From a checkpoint of a small transformer trained on Wikipedia.
Architecture: RMSNorm before each block, rotary positions, no biases in attention or MLP.
MLP neurons of a small language model. Each row is named by its layer, matrix (gate and up: input weights) and neuron, and shows model dimensions 0-255. Each number is 128 + 24 x the weight over its row's rms, rounded and kept within 0 to 255. Numbers have three digits each. A neuron's up and down rows have the sign that makes its largest values positive.
Before each neuron's rows, "fires after" lists the tokens most often just before its 100 highest values on Wikipedia text that the model never trained on.

fires after: "a", " H", "X", "h", "j", "v"
L6.gate45:184114156150127118121137123125093168111130111156153127110164094066145125155125144113125121154138088111104132129100126094121122088112139100131132127107117158097107093097158140110137129126147148133114131150134142144146133147129121108139107154109157143146127157149166117124136143111129152084136097127113122120138120106106131140070062122118121142110103105146172114114145155088127132139136101128108138141125117134133151059175144132134125064135189110137162128135131161167083110155088104148123121120167146144138158184098133162137132099137149162111147135151100162097076113096105142147138118145122121114102136108130115121153178180093153091103155141073141108131127151104142156162090152099162160128146143132097142121139124133133116105114104142086107145125179129076135154121126098
L6.up45:151155158155113136099101132177123174150110135137119114154131140094123104144094146108140107176145131126138125103133112129169124117106159170117151128112130112160109101141155155105125117125114145127085103150099124123127141128118103125140104137122188164107140145137153125140077147183096178137157146166154081141138110127111129075097077132118162174116136137115166117093183127155102092097139143141129138163119099140122132107132116116103128124125138115092085122133137152130102092135095137095158109143130147152102126134128102134134169093088142110132141154127103147143131121094095145178108161101129099069119135136124130123130172126124140136101161118097115127111165143107152142168073115125134167144143160163123125143164067108116141160120101155137126147069166152131102121119148132

fires after: "H", " h", "le", " H", " gr", "ol"
L3.gate311:163088118128130141079125117132159131168081092147132130122119123121122133136166112140139087109136133143133136104121175163099174133150140134096098091110070208128156110144101117124131076099114144134145169129163187138106106144121121122131137092150088160160126101113094138122150130165147134138123114127097112119107134117131147115132156129111117103145129122160130153121110102135141130140126125141131162117143143099124172154163094144146149143129193115114087114168127094111134106106153163085158111113146101113124119093131071121112137130154072087114116114115124165138100110094097115114177113128118131173138110138133159161114115086071116120140157168123104143091147164098142125125100151124128114100139173143149128115133119159100150118114099114121135131145149073148147106139134135
L3.up311:128091110130156140136192150143107152138126143115117115136134116146118161095146102129140118076128123093117126129135126145114117110145105141106130120102123175152100160120148169114092141113110166150163141128123112170063160144101108034145121139107158079135121118123091135121153081130141070087169133128113141150146125124140116143136094103110158160170115066146142139134154133119125090115144121147161133132157128122147090127095129129139088191109133111104115143130106170141119138117134131119146150123121119115153133078160135091119143082129112110114132081144157126159137117124141145154139096085117154095125085124115136144089172120159129114110091108135132154116105115133082164152152131119107173118184130149140111117108143095100129146142095131114150111150146146134138158147139151

fires after: " M", " f", "om", " m", "M", "m"
L6.gate284:111104096104119118166132140088102125144131138160107147121113127081095114134081078150181137116117137130129150085157169157103120103111147081090102186112093114101131109136155065142126143138100094127106135119141124125124099102137139180144124148152162126104149117139097164105132083165127131125088077128123131151151151108079118116143135140112099150135099087130166115146126087097163158100123091126126113111138121156117144115140096147086121087109119141159109102105165167105120095124115120106119106168163142108125146135101092147158143112148101174135140143165089129132161164096143113120129161147153165183096140140138139122086143136125158152112144112110165113124120123129124114141139141153127142147135119096139147126109122126149168104118126131087151157130124097094137088097121113
L6.up284:146097121160125098139097112133133169144132162105128103099117132145118111119120140133089156105120123143118156135081143117142122085146109111112129086137080139124122116118105113139122151145091131134120137094191159121144115122151156092144112140117142153140157102129123110118107110142142157107112140099143121156182093131140146128121136149106055135156115123106141117131144076128133093127130091130115173082122147135069132083151143090062138063112110102122158165131148107090138134160117154147119076177094120164129121143112126128123126129080126127135115157147129162157139151144112157150145136102153129155151092150075131196132143125108142132131155165062133128119145134124142133123126121102111139170130106170157128136141147173117166126175131113149153118116164116103118118121147112

fires after: " s", " J", " n", " M", " N", " kn"
L4.gate540:144105140158117118162147091146137175160155148134103165101089162126114134124127121141106076123129128129118125143109134136130157103141099124098112134152068149154156134124108112113115177126120066143102097130107099132139098117088103159150151103108161125106110122119132122091080091166143145110144108144110129170128159077122098112113121119114145143121123139144173161137140153141108121087096127137144156097131127156129111132127066108177130117127162110114112142167168144109107168152178183128110123152132142121094104132143090078161077148114083103092139101172104146148103115103086126157132123142123152096103098150149117163126131141137124095117150139132141136120178119150132100095151092159100132113138168119117116122148164130098105130116139095100135108138115129124154147106149100
L4.up540:148147115175126134119176170121155158136115116146088148153122119082098132147117108138140133159144177139114102127138154102106141102122127091127138093184135125135083119126137184144088088143152116149084138148131148129105140132139116148117129126126121134165164129181087095118153119110107126114100149140187134105109170092092082093109122116171135124119090157148113137155102154162150133084163127138147087095133148121150131128098121160113140153139118122112104142123165111112107114134126165161126176144148144113114129128156165107116159155129110112090108148116129119140132113101141105173138115139151112122099137163146162103120169096125129129095142138132094138151122105163060114165120143149128076126106136106135135143138132131136131136081138072102117095109171089165164125129133119

fires after: ")", " is", " was", "oin", ",", " serv"
L6.gate472:134096099114154179143125151139135170158149098156119140095134102119125109106141173151102186129129114165100110087101146098105133154131125136159097129106107153151115125115144120110132083118130158137104154137159163139144143165124146109194120131124147131107128106156161101096175104111144093075087114076129118135146111133115140209111133117127083101126163122146137108134124120075129150086111115118162104124157129088105163112098120107108121105094143143112096127121120118160137178155112118156124106131145119116183131089149135123126102123142117108102127094144103128123088146159136126137115127094109129181118083110134117116112131111129146117115163123109164093120118180101104132092137126158132159139108139132177102135123167137152109109111139156128117162156106080131126146113102112
L6.up472:074144153110121131107115143102134111113132121123165138129143098150180115161134136121153110102097132088085128127131148133111155084116141132122166177146112101144109131057066157156125101088111113139120154117146122117100120116147113154109112128174135127119165135109125167092133147151102093131089144084074157110146149116137144089143149106140126085113072155116109120139129107103106126101155119115144114120113119130150148133087170141115078136139082083106135131132121153161106098117151073147121135098107117104094141181116170125109113134158104109133125143113105126125105141096108138132099113151108159158118172119161119119175148124096081134123152126087087102122144143103150123113131121135123084128165201135107145139126137179122133102122120137138152134153156126124123106131119147

fires after: ".\n\n", " w", "\n\n", " W", " con"
L3.gate591:146160122147151137085101098146106111134137114143139143130163126101080159137140069157124120137109122133154127126133162089107108082129068134085137131106075190156091113160126119143150119132147108135061110103121100160120094107142113098141134135144119104120119148158108106118119131133107165108132102108109123123147101106130127154145131121131082159116148135125118136101125140138147127171152090154107147158140134166131134107152159139147136128071143151110160156135119105150087129158148145161058116140134112142164125145142120152133114114109092114120090126057125138099112125123107129108120077138084169166114119073165164138136153115135149117108122082157128111144096104098137120152114148124123094134131120153120157125120098108163162128152158131117093103170134108145155140120086131
L3.up591:111095139119124104104127085120158145151172121111095136152130082102127138183142131136121115138099177097155175164130120130138132118101152135122145115089162127118125098118126133123151113113140109202156096114081124160139143112105134148099151125093057085151113139192091118102158140103111119154112155100087118131137131101136161128127144147159125170105125151086155111103138144163135105120175130131123172137143156157148108145147120130138136113104150105144170163097122120078170115148129144122166138086112160110136156114152087121154097087123099106116120119140092118163137117070117187152134125176111173147168128128150143141153107135129097134124144106155122110119129118139119098151117134126135135111107114122132101119130131158106128151122138124115177156112132153144119150136104168

fires after: " h", "le", "l", "al", "it", " |"
L4.gate10:186073165121161117110150170110119143152108121123114094124176137178131114094124145137149094105126144143136177144082143138158126148114129134139128132137085144125130102101214112111129134136147131116187153130126126149141113093097103090175137146139173110126103130130128136158106133149126112107111096124152141141143095084131127136142135155145164148150099142165162127112150083128106124133137125155160129132075133141179156118103102111154124182112192111111105160082164114155108139109134110093152158165139081160138116124144147123110115154144111101121095155120157134137103104123103118175136130130097092174137144124134104157125141130089121120133129111109139144143144134135122128140077159132112142120101145156113148073135098109121131108101116130126177079121146129109130144120125129
L4.up10:136136134183170160147119142089136158106189120119114148156112107115117130130148125140121119114122148114164110080110151121130105143140115152098111121146102136173137107113123122122152126114151136134108121130104169112096181138092104090118140152105133124181156126135109194134179124144125119116152135091094159113108110125135101164145143077075104150119122156150141144118128096132051103146099114112144158119157103147157106131110075112118134156145120089153105153109136100135116185109110097105100159143128126155160127115153084183141116075121098148105144111130128132146142130155117136115143154135128151136103103145161150168118145117110135127130128119133094079087093144098144130140123091145113113125165145108134130072116135103127109156142088176116129123154102159116154130116152142

fires after: "h", "aj", "j", " Z", "an"
L6.gate295:131124131116074115150190107112101149138097117106140092112096141106144098128131132128125132098156110117128151116109096144149137114165088145151116097070104136098144165099150132124102137161140143112119148148143106137125112144101174090140133104108132142113169145147138117127131125135139153152133158112168113107129132154090144138145130142141136141132120133160153127144134141107131137135183105123086136097157120112093118133137134122126124114100136127100147133175094119156085146113102159212129089087173138104096133124167086093115115142143131143127146115135130108094088120112156151128120139092140147096128102076149104152099138189096133099123137136121130144105137125148110165112136186140110133154119168097129108143091087147140203116110127131125096088143118063112133149091107118
L6.up295:116137150125119166092146139109102080104106153123113131144169084082079117128098090108106131130095117168121125160108118119175132175126128123102142129109118154126156128136119165107145079140114113085164137148075136136125151164135172127114082143178106128098128131138166076149127137133188143109174124093104141087110122126153143095134139158109140129102096116120097132121136120105105102130117055144148162100120093144106127147170160130131121087117138095082128089121117110125146147128098113113156127165157131120137133127107147106144119106147122111129150150138109157124115126107047118149154100162136142105116146155127148121127113111116144101172151129101079153092150153110127123123105119114109112136131172104133153162141119140128157151151165150134113128111133098157139116140161092

fires after: " w", " f", "et", " comp", " W", "g"
L3.gate91:133161100146134127158153123153110126159128144149101130165070127092114159125156112158137148129097137108158136138131107095090106134109147099132151109075147167132126119146082113144154152112113159158097130110134134117114146183145134118126100148088151137086119161146109164125069147162108178143145136085135160117118125105153108102125127119149138111132148084130153090111115128120135137118130080091140141181168133151184146142136157148126130142109130103170164139104160090204109111114163109147110124127150123126125162170144105124135134144136098101133107085111139142143183133125147153121153103103149137144123133154176202124144134129115131130141132128121162083139114144125162150125106109113140159105115099100141101140158137111163137097146117142151097162150095098138154111114130129
L3.up91:134093161121157085169115123121102128150116136098121130101102113127154103110129157100107140139137169109151140122134119145122142153142145096122115185132091137143156121153152160081123131132134121165112091094115167120117125102146133114154161108133144109121133162122148147109119118108124108153107145111160155112093105153115119133108129158141135104121150160136159118076121105110096174091117117137099109167152132171110168098124131158115116142110195156124130115157145146113171082134137131090100138144126111128141120116109126122167161158142115126129102087122107100129115150082162142127184140129135107132102107148124153140143092173173148108111155132152170129116130072098142122137137171106179136133078136105117111153119123108069123073107135149137156044140150124131122158118135143

fires after: " is", ")", " was", "f", " B", "a"
L6.gate624:118110141122143107176102156099144124127089116197139138131160165123119141105141121106096145101134101080132081100158135150118168083133136105140106141160102108097152135106124103130127103110104148100143120140150154105148096118123124157136122139132155104092178145176084155108165118157159136108132096102125154133145135150117144088111166141138114103131123110156111110149136125138159138131140125119104161106111178133103099089146137118142148100089135118112124141116126154149093149151159081113127123158132104144125117122122119138109145085159115178142134104109095128077097123096142102124128119092105109158125130129125113120140180090116138100095146104131154141094102145151131154106082117110172143100133095131130136096085110095098133118108106172091105172092107100125171081090144135
L6.up624:109137125114093119119128164157076115124105119110127145161147123150160070120152106127159138122085134109138119142129131089097163085138124167118112139111124137134126144147105134177143065156144137152107125136137141137143147119196136189125115111193140123141128162152137135090112079120124120114135119102157161137159115166142097138114127123147072137102147158132133135102128133162154107097140136163130092126128137114147118142134142124127076079133111152151073107114101155105124146157101138141150068123118154109096152120135164099100123098101125147143086105117148115115180156158149103126138102160170148159124095110113135155128157117137106106124098141138114123154122140103122143091116128152153110132145121117071127119098125153119095170090130129088133128155155102119144164102083132

fires after: " ", " f", " sc", " w", " per"
L4.gate546:108118113096138092155137121123125137119125138132150143127146118120133137085148131183136157153116157117086150141090120116136119142156106105153158133093178145139164128149126134167146091107113162111134151136149115144098136141106150136144130099102153133124123107121103135157139126102105107119077111107158141117104143083124144148085121098090142151141170084131165120114163093088123078129094149108121133141180084118138201142122120128096154094145149118128145099148126151165123095089116089133123093134147100105143126140097097124158144140149141113146151091116144159119152099094131108102170119111121116154121140163164185144138171144160133107109107171161174119085124116108153121148108130096121144150155100092108134136112102116122157120095116178148096123128108149126116068153116100
L4.up546:092173136124102095151106109157146146139152142139124119118098105113120140127113147145124143104114123161097127137154122154124139080151117103097140138100099123135141143118100152153185107079128183108130122151180140106117194117161137122126156138127093103086105131149121133161103147105125132166203126112121127108105129145107104128104125108126091160124110102116154119149142112131151120150113113075122122139144140094136148156170160154086135127175064111094125117145147106146123105129124128132143136146134125108121124154220133100134184182114088135112119111165118131073122081077120143139116135145120122130118146137143133120127136111119149101144143139097182151169085098162151157115087100093135123149112145146130087133132112116119119103102145150101132120130139117155139132115134128

fires after: " m", " H", " M", "m", " J"
L3.gate475:108147103159116152145155161172137111154128150138132115147124153144132137146151172162127103150132159134100113159141121155088092106077145156103084112103061085133103148133099156129133142136125101115122141153121100126088140129129111136089135106127166111154104169181110158121099133119104155159143169128119117135115187112128129109109101154090098096139109128130121119107126098121172106111086150127188140167140121127123085138144139134142143134111142094130149142144127113144116102115138138128092129118116148070120146097168162107129091132153084073069149114142200145142172138140110123114148162144143100138118125124115133116101139156138151138103136125082147093152160160146098129159149128125104151117085159108111105151148140110105128110136100109086099121131136110138141137116098151
L3.up475:154135098114105119126157154158090130114107158127169100140151160152113093107113120142115107102104143143101096156119081110117116084100105121109068115156095130104129097104158142130144094139131116104119122139141084132125112109145151140130100090151165098094106132134150152137111139164103081101119136089139129185106169119131156133105124140102085119129151137115182139107138135152170134117100149124160119139160128136106143131106186114116144137154145079125128123141113107120137112106122129148128136125148133134147149095166162104078118084113130105136143143134179151155136140139099102165148141158135086148091155158126145074097135102090136131087184164116129109091167120128130146162168122111125180138119130062156113158124152148153134155120131107098136139120134137111163120120152123